Part of a small language model's weights.
Size: 9 layers, 7 heads of 32, MLP 448 SwiGLU, vocabulary 2048, 5.44M parameters.
Architecture: RMSNorm before each block, rotary positions, no biases in attention or MLP, untied embeddings.
Training: a variant of Muon for these matrices, 236M tokens, 7215 steps.
MLP neurons of a small language model. Each row is named by its layer, matrix (gate and up: input weights) and neuron, and shows model dimensions 0-223. Each number is 500 + 25 x the weight over its row's rms, rounded and kept within 0 to 999. Numbers have three digits each. A neuron's up and down rows have the sign that makes its largest values positive.
After each neuron's rows, "fires on" lists the tokens most often at its 100 highest values on Wikipedia text that the model never trained on. A number after a token or word is its count.

L6.gate238:462513557469466473510487517511551485463510460505539487515479493539494485468502531490515488484478509487527491509491504524505501499515504532444493529495460503490483547489519459468503494487487488522472489498507502500515570551600529517501540471484451507533478480521513466484498501498489566478498490456540492491466519480552504455466496473513497481478501493459519482506481470513485463494495486495461503494510471494510473454500484542507455513533504482509542506485521490531492476518504514481487508499503480506500501519471462515495525508532484480510515469558537487487511502511497500522505437508519493483502490524510557463519486513465520521536493510508457524490538534487513492494490
L6.up238:560492486523529414477491517525472500529483517515513524494506507494524510443512511488475496502514520478483473505496503506501536546532521457534552507472507471498514536537522444475476480470471507511511516504507479504484472505482493483479502491492474467489480462494482498455503479464548454550500505515531522490475478520492515508463507495510483483512492491503519506546487512534546434478493463532470473560508541539496505500484469474519534479519538503487442523498501488498488496489513495511489501511523482528528479483503515559510498518546543536521501464541538518486489486502487478503519517451473487537519470505512514458495494479450514471492496477523519483469505504503513467486481
fires on: " ex" 21, " d" 17, " ind" 9, " ent" 6, "d" 5

L6.gate13:531521436528498512465516490479509481515491499478526485505526507497480514559480525510520497455476452516475517494543528509489485464484493489484548522474480519502483485516497500492489500543502499561500468521515487444545493487507493505496499518476521518480566506507447523463500500483509496510460480481506506468490517519485539430507529495493458559503493538477519443488503494502499493542504480523489488514513558548502536540511533538479488477506495528494502530521498477477543508507497519470477484435500491467487506515498510497473533494522462481467475458511475523542525511490494490501542495468518515506460501480515528496513512502501473484458468526470471495542517507529471534485477
L6.up13:521488495493440453507503483457421525502495487505528501446509448514495567475508497533498518502480481462512533508468536495542498494520520468523464481494523486514505512511514533495477487550530462477478498431499502485518533514487490511475513490479519524490547434511518505499513505489525510471527480519519512472522484497496534455506509495488455550505492482489479525477486494488489517522557494507484519458510534507503499492516529530454486529510526540525478515509466525482518458514509480496468458510502484509514522520466490500498505525491455446481485502523508520550499467514470497482518539525474516502485480486509474497527559495527476491468499501487451531530525517515490485471498
fires on: " comp" 53, " Comp" 22, " cl" 10, "p" 4

L6.gate239:522509512488504500515487490510497500491492531516499518537548493511457491502480525539470478517487520485523485488504493472507504510507441533516550497560538472517497504534464499466478487498498472518526478500485504473443514498520471482468478504489533491503491497509517486555485507546496513532532505442509470530509483540506531495524478473499501494492488501493480499531531563527495462508479528489492492478483500524538521530444515490494563537485508500510478472491473471510458558485489480524506524484526473490503500488470494493525509489469526455494535526487535477480540551479525527498502529507509504480431496464479489535513510491477471519525507499488497513574469518542513452518455
L6.up239:523511521495497445543476521459483478504457499506504504476522526500473495501475478499531526491464523475492472494505466489496525480516524502509523523525494487511550511494536501446533514502530503478465479473508502509501511532522498472477549513450517550528509519503476483515539512498451470513492517441471504529471537499495507479497491464532518487509533498554527496501536547498494448512480493525528472511475512479509496519527475503473481485491548475445491463511530505526508521459519499488516489500491479484478471555487511481509497486474453474477533545515495510529495498515507477498528533504507483530494509499531508482513488498469429524534488523573491504456517560478524462513505
fires on: "im" 20, " Em" 10, "em" 8, " Bar" 7, " V" 7, " F" 6

L6.gate318:457472460475472506493521529545509483465499488528502479519523542523500519488508473513473504541526467504477479530534553475504475503518512481542537499551490463479523506551519511504517465515488457493535528498472505526511470493514516513536505529504491467490468518508500489511470495517466458507473504536476480534504510469494522497507497524477494459533490459479566462493462505473461489466505499439507487531538510534476513477511478506542508476494525469485517512474474498491474573504516508502527484526514510435516497511503482466488468475486486514490434504495476520519512500465502507489517544499543509514498485501522447528493469481489508525496500450516505512513507469491483518491558
L6.up318:477457502493451462511547526506509505500517498481490493523503487480505500513541509524467438518516505474511530519481492526488502475525508548491544504494530471499545509520520486483499513481486538497497453523477437507502499551512491514521476504510474538493448466474465500498463464435503484441549518490515461494482492475512509514525490474506494489532525477475501503517514488549491483527508519506499485466472522520508485519464446471524545490507454498492495519513530489505519515500499471456487531497487499496495493523496522452459487530512526486520511573501500533500506536478512485495517499532505530522524560505548451512540494489517465515498525550527491517502465471502525480516488
fires on: "re" 16, " L" 11, "ens" 9, " e" 9, "r" 7

L6.gate209:508479505472483519451524518525483476495474517455489494502533517502513539497542501527497490474472490477454507522532486518510521488498475532476505498486498480486487485521488490471534487502492478515462531500494511502518543505515526463542546465440516484500484522542487463478494511486437510506513455482494445503499490489503476504527545474500464502472497533460543527458515522448469519523513514481530489485548482505509489499447527486502500532521484533531467485458495523533520458501458485501464541486500464490474514515510527520485496505498494522515542480544467477518519482517478487518511505509476496482532530484534413515494544477476494532468508474461518505461515531513506496474489
L6.up209:481521480457497486456495479516557544470479514464532499499456500498532519509498532502492505534504531496530473519475483500473493483477487505451452557526538504517462486501534478514447468508521507520474484463492493505548499465472490510502510482470499502506487477476485480544467485495548566511521528508462448479556511450482543476527544499526492478524497507487495514525543510514490483505524481547486493500509541510486488492464518531510485476481511484510485504516470535511461474495469503485482481476510530481462534470541531507529503487530503471532516460489554494482502476507482468504519463476497488490482444501488485506467490481513498505500474514506550524519521499470468510469483
fires on: "id" 24, "d" 12, "ard" 11, "l" 9, "r" 7, "ro" 7

L6.gate236:550485499503490482503518462502500551493499503502469491500488502503523522473490528497507505489460517506469454493493505534491539474506470485527463485514494469493499522471575502478512505530517531469453523435509539457479519506544494496461476492501499505503510494493511520477533456483479534505442492508555467506504503468495521526519510470512494495537444501497510519481493451475471469481501522551499522478516498512504506499557469525475532455508484524465488479513535533466522444497481510476540515462503493488491499487474529472506519487539544507472470507482492468495498503513536518516483494462480471447539497515513496474449519538475499553487479516470495525500486473495539524490505
L6.up236:534509472527514509492523500526605509520498507474477500478517466525471539481495508484500480472507564481527465502493498498522528514501494498508515490521493515493508495486519483486528475490532511516519486486532557414488515504510510524505499504474462458527512506514497494505508527490473554513497506496483461490472510524549550514535490447496523530522535507473489494500512476510504495490514539502537468484550550482507487466486467449488525524494468463482514506472480501459463509456485490545530483510469499532515540515506543487498523501517518510495491511490484462496536475502547478472515442542491544489499476479509493520507499545503521496499530497451521510490494488516494464469503
fires on: "if" 19, "id" 17, "ic" 16, "up" 6, "at" 5, "l" 5

L6.gate339:518487502524512490510489494544494516496486496487517557551516516495505498479517523476526496463488501534441476542488504544436432494511518462495502527542447505533511530509483518512493511494508475514507511498534478464483525496510496536498498482482528485513453504511529483497533526522504527540476475493523547505495545493549490518517508511479512555516555503469476505495529560516487481536484509511482481513496492474525460503519469464487484498550507463508466554502501548452494465504489481449484477513502514480521486531493531499511487479472556522505474502493489533513484526498463523495504530491474521472482457506526468496486523469518527483535486509512526469557500510487509507516511
L6.up339:541483512467511484468469517496517525490527465455487512538516481487500489454516502493507530445496463504479504530544508462483456486526514480540528500531449526473518495508477467474518531536465466480498501505530506478494508492493535464473531491522520501480471496481511480473515529505548478547491470469533535516466505512510541468482507480471485498496504518460467522506515479505480460503475488492503483501507521480494503546476502540502492474514564486494500547528530550469518478482481455500519464521512520500467495482491555491461533496478527556527514534462532509498481509558489504513525475484475489476480509485485491505485542499523573487492486476490505545495475518498499519528492
fires on: "und" 18, " R" 17, "av" 15, "ar" 15, "R" 8, "inal" 7

L6.gate180:493522503494512485508521504501502493497531540534476497519521509512555505499538466526478504491514471508518507484529535553500458502469515476472508521526475521478494466539512517506520491467517489481499483476507483531510480456509491461498465450474476495498513543474477492509543480501511553487476504408489550484451512517513510477517444489458499507514489445528492538510472538455492475481465536479485490525478469488464525477485545515504518530511498465518515531513461491544474516539501499476525492471517515511496517539495516502517547512476515484488522498481501485497512484498494508489508497548486477490468509480482489513511488545434493540521532512471544513532488479443467507488507
L6.up180:524545527487490458508565516538543448520510502494508527535508472475501500524499486475441485507534476523570520471514451490522524504502506512528460480478500491514553498530516475494514531484485516532545502518515488505473514497478456510517477476539532501504522488487514461526513481489504473537528511501502488498467512531529496519490496457517520472561497496502493530518527528524529510493481463501488475501522517523532471540485525479513528495504502464505478497510505491527472486500482468482470483475469470557506495469451570516465516533497511491463523485474479493531468519481510486485476511505468543536503479486555487542501515515469541491475488512502492481519513519495485518539463
fires on: "ic" 58, "e" 5, "enc" 5, "y" 4, "ound" 4

L3.gate430:497479537522538500501520545479525509535527515505541451485495509515492527469475451476519474518557447527540503469506480509476495501491501508459495525490462491524487488493491490473531495466472488538498532521517466472457495463481584500469457475514533530446468526480455488500482468517498541491472510516512539469477492484498479517490528480466524492476526499516519505475513510496506490527504515497540431525519535515505470485513455497526493470463518492508537508483488516522472476504498528475508510524534489507511536456523507534498480527507536503488468513518526487472498482507497549531466510465552477474481489528478482514481475489525518471534491455502506487481489481512484515509470
L3.up430:472532478494519482502522484527519513488461528558520485499521488506514505497506491471519475479540482500516515561469511494487518515517478509514496509483465489507476566477516472501508495543533510562494476466473524453505533525495484580536476499506524475516525507502518555541481540483522499480491478524486487511467551503497499554532496486521505528487481466500513496454513475544497515517546457429531510469451500475498516506492517539507473487513501519544521529484503448478535503492518496507534506508465478510476513493515502479491456510543482490487524493509559505490517496513501536544493475511515486510515464493496514509513523517547467489480463479495534507491487517526511480520474
fires on: "on" 39, "i" 30, "e" 18, "ic" 7

L3.gate342:480468474513462443535502468524523539475464533515433538526446498513486470477484488526528469501529532517504558488493523503496489472529509491478484532479469459480522512512482479479496497532514459511500498538521539528468508545512512489514492503477503483497496528477490507452457526471517521452537500493461530522521448482482533530465456499485522488494488474552480486477513506472527518498513499478520463524492466468443516497500525487499527489506491558543443512495486474521469500511493526520493484553499476487494482511498512510504474483462530475484510528506490513506486482473508503449501488466512493484499470450490537528500523494531511528471477479530496495548488495523488504484500
L3.up342:513501512518473532506480526554509523507466493512466514498477479475504490537441521509511506516494548534510506488484540490488502489494475496467515533465460515499506460560486514524541480530510486500520519481487508493520513503520494509524513491507483496510462520533497513521520589491489462494509513463467524468514490522464535509503498518507488500558501479496461488523525500486515510511540471502470513519459497461532526501498477504528504487511528496505482415499481512494471524492473525468530518516537561489522524504459476539553490487500495505490535489501493524523520493506539484511468489525508512514457489488555542516559497481501509510433524525530490461464494474520489520496470
fires on: "ust" 20, "st" 11, " of" 9, "cept" 9, " cent" 7

L6.gate67:536475504503486529445487505480532505547533512526519489493484483518477490504492541492521476482503503491499512494514501496463522486467514510498539487496494524484523534501500483405555519506526494477516515496432524484470521439505469459478508468529510507519519461454451495464484451427534495534505487511469484518491488524473531482499526524445488506543538518548507475500504531530511479516519499474510474490488496527560522502489485489508480500523497492532531511494473498478510514478487511524462500517484521482505506466473528489453487494475495505524514487488485515477524503478497465479475509484465524477510516515483506523534545471467519520471474512501473526516503534534478531447512
L6.up67:513501465484508480525476522506487523516511486484530503496521530483446465494477459538531491477488478488494486531491496500460512506492534487513457528498454520451524467486487502497495502519526484485479501517501516522468499507536498550542498485524480479485485488546487504473494536507499492514477497423512525471556492474488521477488503412463484549487557526542521492546495508475494479519512517482502539520485472500503505540499501529461494501524501512488487479500478475492529469498517470502492481496488520502489505563462501513488502533498539513517504494465481489531469510468459528532508498502464495487474487492489530545549529522448530521529517471506503533534542492506544465544515
fires on: "olog" 20, "om" 19, "ree" 8, "op" 6, "ourn" 5

L3.gate138:492490494456481535491514446536432502495496497499492490476468513517519498482490509509499486472523528470456516474486495505503545532551530463509505471531520539481526528514528581497464479521508526519481492515499479485524471472472479450498496585454496526473507524497491524468496525532517504536518483544467485482562518536478512470513518470525520510489509533523492462503479493509499524501481522512543498470475466464444474491521503524516485500520485526508476501496491492512493515514517516493539469512476481515463495533483485489523484506462536524446502504496506527515528466515462516483490551471515504485502459494536508500532467492503511512462499479455486508510473507515485458504483
L3.up138:541488504498521513502508547485453453555514480494497528524482492520500532475506521530479497530504516518538521528533513492551513498489554520511516487506527473461468499446516485525482512505483515552566494484516499519523519506515477532507535521491499523508544495558479541481503472486477462545493527467466468485518476525476533519529517481502478528478494508541502519472474515505491504466506481492537469469515458507519520504511467564463515511496514504518502476502537496489521466524520455450487505488521472502493504513479530517534518500484473488483482510483490476497487516506450510465523466481495517492465476525449471445522456485490533521508524536480509497521524488469515452508486
fires on: " is" 30, "ir" 29, " was" 11, " Bar" 7, "=" 5

L3.gate356:529550494479481546543500480477535490438519492476494513465519526512512484477536517500490488550527513494494449514496526470453447507458533509519526490493499528493488481498485516516510491472501451520532529529526464494480500528489506455510474510456492532519521459563500491494494458577448505535455516541521475470503512524479526484528489522514478512488554491521519523510520487543483552514492481512502540469507482501502498494501503479534482516528487460487478524505501452513499499532520508469522482503524495500498523507499491513496516453523489503453491558508517489483496548520486496506559502489469539487523528509491478538495531517524468503491491494474519504474518520496518484496491
L3.up356:499542523498516487506495505468507535485503517491502496497521501520448493496503535455501494518496530495505505482527516479500495546506500499464478501489430521463522447470544531511517455543535454513482507502508506530528490479515501499491522471526521488563522478492519497466482518514544500475529511530514492531483554482486501516518474524467466522495489532562524512468513518512487447485500507516525503535512535468511509539489498488529522480541514512469478526506517492466488498539541491511458510472519521489478520448474519488502535468510447508507521453542463493468471487475495494521472474520517462475450449496499491521544519483527512522500501483545473523509470516513481514460493
fires on: " and" 54, ";" 16, "," 12, " &" 10, "'s" 5